Weights of a small transformer language model: width 640.
MLP neurons of a small language model. Each row is named by its layer, matrix (down: output weights) and neuron, and shows model dimensions 0-63. Each number is 200 + 30 x the weight over its row's rms, rounded and kept within 0 to 999. A neuron's up and down rows have the sign that makes its largest values positive.
A block is one neuron, or neurons of one layer that tend to fire together. Before each block is what it responds to, as a language model described it from the Wikipedia text at the highest values.

Responds to: Proper-name opening fragments
L5.down276,224,269,202,265,160,212,215,197,212,209,197,196,205,180,192,203,235,221,193,226,219,194,167,212,179,193,186,204,149,214,249,177,189,238,197,186,204,196,232,200,235,198,180,217,224,163,174,234,309,247,233,243,186,205,193,182,182,227,206,195,158,162,181,228
L5.down348,174,218,227,197,221,224,237,215,214,191,222,139,217,195,253,207,191,180,201,193,271,233,153,161,201,205,184,264,220,189,166,224,208,158,171,166,247,200,258,166,189,176,247,216,290,187,196,242,206,193,202,178,136,241,190,161,201,193,205,195,157,190,222,233
L5.down369,210,181,228,235,195,146,232,179,179,139,249,200,230,174,198,175,191,191,222,193,167,180,206,187,166,220,188,236,171,193,194,222,200,172,185,205,208,203,234,203,187,220,163,203,175,198,260,192,211,190,247,204,191,231,270,221,208,167,187,177,190,187,131,161
L5.down385,226,199,215,226,192,212,229,213,164,214,256,198,246,202,205,212,179,197,181,218,205,202,146,172,130,183,221,223,160,214,159,238,172,221,141,177,255,211,123,223,191,213,178,247,214,200,235,186,232,214,231,233,194,181,239,215,226,242,152,161,172,160,229,242
L5.down438,262,236,239,200,184,231,220,174,171,155,192,229,228,189,253,186,175,229,175,200,164,150,209,171,190,210,200,225,219,207,243,167,210,171,265,246,208,179,159,198,235,230,195,185,212,180,246,129,207,198,201,195,225,243,153,205,195,224,202,201,229,189,207,205
L5.down881,157,199,198,256,205,181,174,227,206,254,253,245,215,248,210,179,188,194,159,196,220,218,185,251,145,211,152,209,174,234,226,223,222,220,124,208,198,162,138,210,168,181,208,216,163,202,243,177,215,212,179,232,185,279,161,227,243,237,144,232,238,201,261,190
L5.down951,201,249,149,155,195,198,213,209,210,206,238,202,179,159,224,198,172,167,217,188,246,210,176,194,251,213,223,185,179,196,205,242,170,149,191,228,226,139,231,215,181,224,168,214,199,200,196,195,204,206,212,219,209,147,215,184,204,173,150,192,195,237,199,134
L5.down971,207,125,214,222,244,240,200,196,190,211,145,171,215,218,200,229,167,194,172,268,202,209,215,201,185,179,210,220,254,226,160,220,246,176,221,159,256,188,213,188,212,247,200,155,206,228,250,196,228,249,244,203,214,211,225,188,269,184,242,151,165,193,196,176
L5.down984,173,189,182,241,212,222,204,211,217,162,196,225,212,148,200,171,170,248,184,164,189,189,210,262,144,204,235,216,169,190,203,203,181,220,188,199,198,233,187,192,227,178,267,204,192,221,191,258,197,258,207,196,189,192,226,181,251,187,180,124,193,215,159,201
L5.down1025,182,203,236,229,165,185,184,210,207,172,213,205,165,231,144,207,291,188,233,235,179,164,259,171,194,226,267,249,172,207,184,179,234,156,198,240,217,193,216,210,170,170,228,212,202,180,208,225,231,190,172,190,215,227,156,198,195,226,220,213,183,196,142,145
L5.down1064,197,246,212,229,235,195,203,240,187,259,183,179,228,210,200,158,164,147,218,229,195,158,200,240,236,211,238,163,199,193,245,237,177,164,246,238,191,193,208,219,199,166,239,236,166,168,219,183,148,164,229,233,193,211,185,222,169,201,220,186,165,171,176,202
L5.down1072,203,200,150,203,238,148,267,215,246,200,194,209,223,164,210,195,186,210,204,219,245,208,182,214,192,221,173,240,133,164,152,189,165,166,234,246,193,201,231,204,241,163,191,183,219,241,219,210,199,185,190,147,201,210,200,225,183,222,205,224,248,206,201,221
L5.down1106,225,218,195,238,212,233,179,233,126,236,232,225,244,188,214,230,211,161,222,207,202,152,260,190,206,226,197,180,229,173,220,158,187,207,209,244,185,208,210,199,183,170,173,184,243,165,241,219,151,223,250,207,199,210,197,220,172,170,170,192,261,241,236,187
L5.down1122,190,235,169,212,195,164,212,231,193,294,227,212,181,197,235,229,204,152,203,178,261,156,195,233,200,243,200,200,187,182,240,164,160,235,202,205,211,219,161,244,179,197,215,167,221,200,177,184,193,187,213,154,224,271,193,204,264,193,215,203,243,195,222,200
L5.down1323,173,190,186,241,243,182,177,215,193,173,216,241,181,239,244,188,226,198,173,189,251,235,164,169,231,198,201,180,190,187,217,166,168,189,176,173,211,233,202,191,209,206,162,216,235,181,188,173,168,192,215,224,174,151,213,245,220,189,169,193,202,233,248,156
L5.down1328,217,249,232,182,162,202,202,210,212,199,236,180,168,184,201,153,165,190,216,160,177,199,197,243,188,180,207,178,172,207,168,153,198,182,174,212,210,231,212,193,190,180,187,238,242,165,223,231,211,141,178,164,238,138,183,179,197,250,189,235,215,139,143,166

Responds to: Activity and field nouns
L8.down175,217,137,222,184,211,183,182,201,217,193,213,148,191,227,174,213,180,161,190,275,192,181,228,234,205,215,198,229,210,247,151,213,197,197,230,176,176,193,196,166,232,146,174,144,214,160,183,162,182,223,220,187,170,183,159,189,211,167,146,148,213,188,224,184

Responds to: Start of split names
L8.down1163,173,206,164,226,204,170,190,206,218,211,181,121,207,230,216,203,235,220,179,208,243,185,189,169,171,250,192,232,146,188,193,172,209,146,196,206,171,153,200,189,136,203,242,185,232,156,198,222,198,207,206,232,261,236,185,244,220,204,238,194,259,261,170,233

Responds to: Field or activity nouns
L5.down65,207,214,266,183,253,214,188,204,153,187,211,129,235,171,202,193,196,191,207,228,208,223,261,185,193,158,222,258,144,201,236,202,216,185,133,214,209,150,195,216,219,195,192,217,213,191,189,237,194,217,216,181,176,215,203,207,186,198,195,216,195,206,221,161
L5.down66,142,163,158,189,162,197,217,177,209,236,232,130,194,161,199,237,191,174,246,186,186,240,181,195,238,209,201,206,239,186,182,174,174,199,184,208,193,190,235,176,172,197,234,170,168,160,225,197,174,214,207,194,251,275,195,177,203,238,212,233,235,179,200,198
L5.down165,172,180,263,216,228,214,182,154,226,209,232,186,180,265,174,179,233,233,174,187,255,202,201,219,175,203,223,154,248,201,244,212,196,191,218,205,245,169,249,230,162,190,260,178,278,173,192,202,175,184,172,193,194,182,197,233,213,193,235,137,276,149,240,228
L5.down342,193,170,189,256,176,166,216,255,195,199,182,207,207,215,185,174,195,219,181,114,194,191,191,182,208,242,206,214,248,223,205,176,199,216,187,180,215,206,238,220,193,163,183,178,130,175,186,241,152,197,177,189,146,171,262,183,208,156,167,173,194,210,214,172
L5.down422,227,266,276,209,197,195,217,146,185,184,181,228,194,223,170,196,191,221,131,211,159,232,185,189,203,267,206,193,174,184,162,196,204,202,203,163,197,158,244,215,174,202,195,194,179,214,202,173,161,199,248,153,218,179,195,179,168,165,155,249,210,206,210,174
L5.down481,215,223,224,192,186,172,194,194,260,194,179,182,208,153,199,171,161,176,204,178,187,251,192,164,186,203,236,223,234,180,184,248,113,172,188,183,195,186,198,222,179,128,184,179,184,210,203,181,137,191,211,154,181,233,265,198,234,188,138,203,273,188,186,144
L5.down486,137,262,111,230,199,203,174,232,186,173,165,196,252,201,217,235,157,246,195,173,178,207,198,198,212,206,222,186,218,263,175,201,241,215,220,196,179,237,146,177,252,195,219,213,204,253,214,186,202,218,217,190,187,221,209,203,285,221,167,213,238,223,182,180
L5.down697,166,254,203,159,164,218,276,189,189,144,171,211,204,193,132,161,200,151,207,208,196,223,221,198,192,238,195,201,192,198,185,179,248,191,205,165,206,251,174,111,166,189,186,164,209,238,205,234,181,183,177,202,174,198,228,180,132,156,179,231,196,221,191,142
L5.down699,185,226,254,231,199,226,190,164,225,244,202,164,161,195,163,174,167,245,208,244,198,217,132,161,158,174,222,239,147,202,183,129,170,227,208,198,222,191,213,218,215,199,269,196,218,186,223,239,146,153,129,162,136,186,193,287,212,207,184,206,206,164,161,197
L5.down1208,170,137,226,202,202,254,198,181,210,161,185,222,198,213,136,206,187,226,158,157,198,183,194,184,183,236,202,192,231,205,219,200,209,233,218,212,207,198,185,204,167,181,161,205,173,208,167,213,202,191,206,178,214,217,186,201,174,154,194,161,173,156,171,199
L5.down1237,185,175,205,186,186,211,168,225,207,143,153,216,255,180,220,148,219,220,211,219,237,171,216,202,186,181,198,236,203,189,172,175,213,218,208,158,202,208,166,168,161,168,209,221,214,215,215,231,166,249,199,260,202,202,220,214,260,139,190,209,122,163,195,220
L5.down1295,173,227,167,140,176,146,217,203,206,229,185,224,196,219,142,210,194,162,211,223,233,222,205,203,211,194,163,181,186,168,156,224,209,255,164,234,196,215,202,136,220,192,195,194,169,213,197,170,178,268,269,180,194,167,220,202,198,261,162,229,251,202,167,197
L5.down1369,183,199,167,156,155,187,196,204,222,209,212,235,210,206,183,159,173,195,190,208,254,194,211,191,178,197,261,214,160,194,233,218,246,290,184,210,200,198,206,163,183,225,194,221,187,211,278,228,266,191,178,173,158,174,203,212,200,188,148,204,188,158,229,246
L5.down1423,233,151,210,250,174,179,162,180,241,175,151,169,186,153,204,216,162,213,227,272,245,179,145,216,157,250,211,215,148,148,158,223,223,182,207,188,199,261,201,224,186,174,210,220,261,208,202,238,206,180,193,152,228,203,192,243,201,175,186,219,216,195,147,194
L5.down1581,206,190,188,256,159,241,216,221,139,175,171,177,270,197,178,151,195,183,179,223,210,160,200,166,191,212,180,278,201,159,252,229,145,224,206,134,177,233,201,216,180,182,209,282,153,239,313,212,182,175,211,183,219,187,189,169,169,206,204,219,214,257,180,225
L5.down1623,182,191,169,210,251,204,234,188,194,217,195,231,212,249,168,180,243,174,232,244,202,224,218,172,183,138,243,200,195,213,170,241,206,255,204,169,201,191,225,236,227,193,205,153,238,272,246,183,209,258,179,218,205,241,160,220,228,228,172,195,212,223,196,149

Responds to: Word-initial name fragments
L2.down160,186,200,205,177,167,206,187,204,197,231,143,199,183,157,180,158,229,263,223,247,213,189,183,173,192,211,186,173,208,184,188,197,205,205,212,175,199,165,247,194,181,172,210,233,202,223,180,199,200,210,237,219,202,162,223,140,229,227,184,252,232,195,208,235
L2.down311,173,219,182,179,223,235,222,176,220,202,181,221,178,218,267,239,197,168,166,252,262,201,185,240,198,202,172,211,232,224,218,241,168,238,203,188,220,148,234,124,178,138,254,180,198,235,221,250,192,213,172,250,234,196,246,229,205,165,246,186,235,189,213,183
L2.down481,147,204,155,148,233,210,201,232,240,122,178,149,226,177,199,221,219,186,175,260,156,178,188,222,214,249,170,202,226,218,199,195,135,192,255,179,212,208,246,193,201,182,206,212,186,228,197,151,186,170,191,228,155,180,182,229,220,203,188,182,192,198,227,186
L2.down996,176,189,195,196,186,192,188,167,167,129,230,247,123,179,169,224,230,217,188,192,233,198,221,147,232,193,248,176,197,270,269,236,249,226,218,205,160,218,195,207,177,189,198,197,187,157,188,182,190,190,161,161,216,190,242,202,224,185,200,165,239,190,208,182

Responds to: Field and domain nouns
L2.down223,154,197,204,209,209,177,205,179,201,219,220,151,185,199,159,189,266,200,201,232,208,176,177,237,204,227,168,213,199,209,186,223,199,250,162,180,197,248,226,150,131,163,202,217,235,175,181,235,198,235,194,149,194,145,174,222,209,197,169,223,237,156,187,192
L2.down828,188,147,203,207,245,139,229,218,192,219,149,184,206,125,143,223,217,104,237,210,240,136,226,227,208,183,181,185,165,217,207,209,224,159,257,206,175,204,250,187,195,227,170,198,164,253,261,198,188,240,189,154,169,205,224,168,175,142,213,167,211,172,193,183
L2.down933,190,208,182,197,225,188,200,223,178,271,189,202,211,215,242,209,205,218,198,198,198,183,171,180,186,246,122,188,226,191,174,180,166,193,215,206,197,242,217,194,225,169,148,209,169,124,211,242,236,178,216,199,192,187,193,176,217,212,160,202,260,151,202,212
L2.down1468,256,162,168,224,223,161,218,191,274,235,181,108,196,267,250,165,162,162,192,170,200,177,203,217,180,194,223,193,209,187,183,194,206,230,228,192,228,211,253,238,229,224,220,156,179,172,256,137,185,175,216,168,209,217,227,238,202,166,244,234,173,250,228,208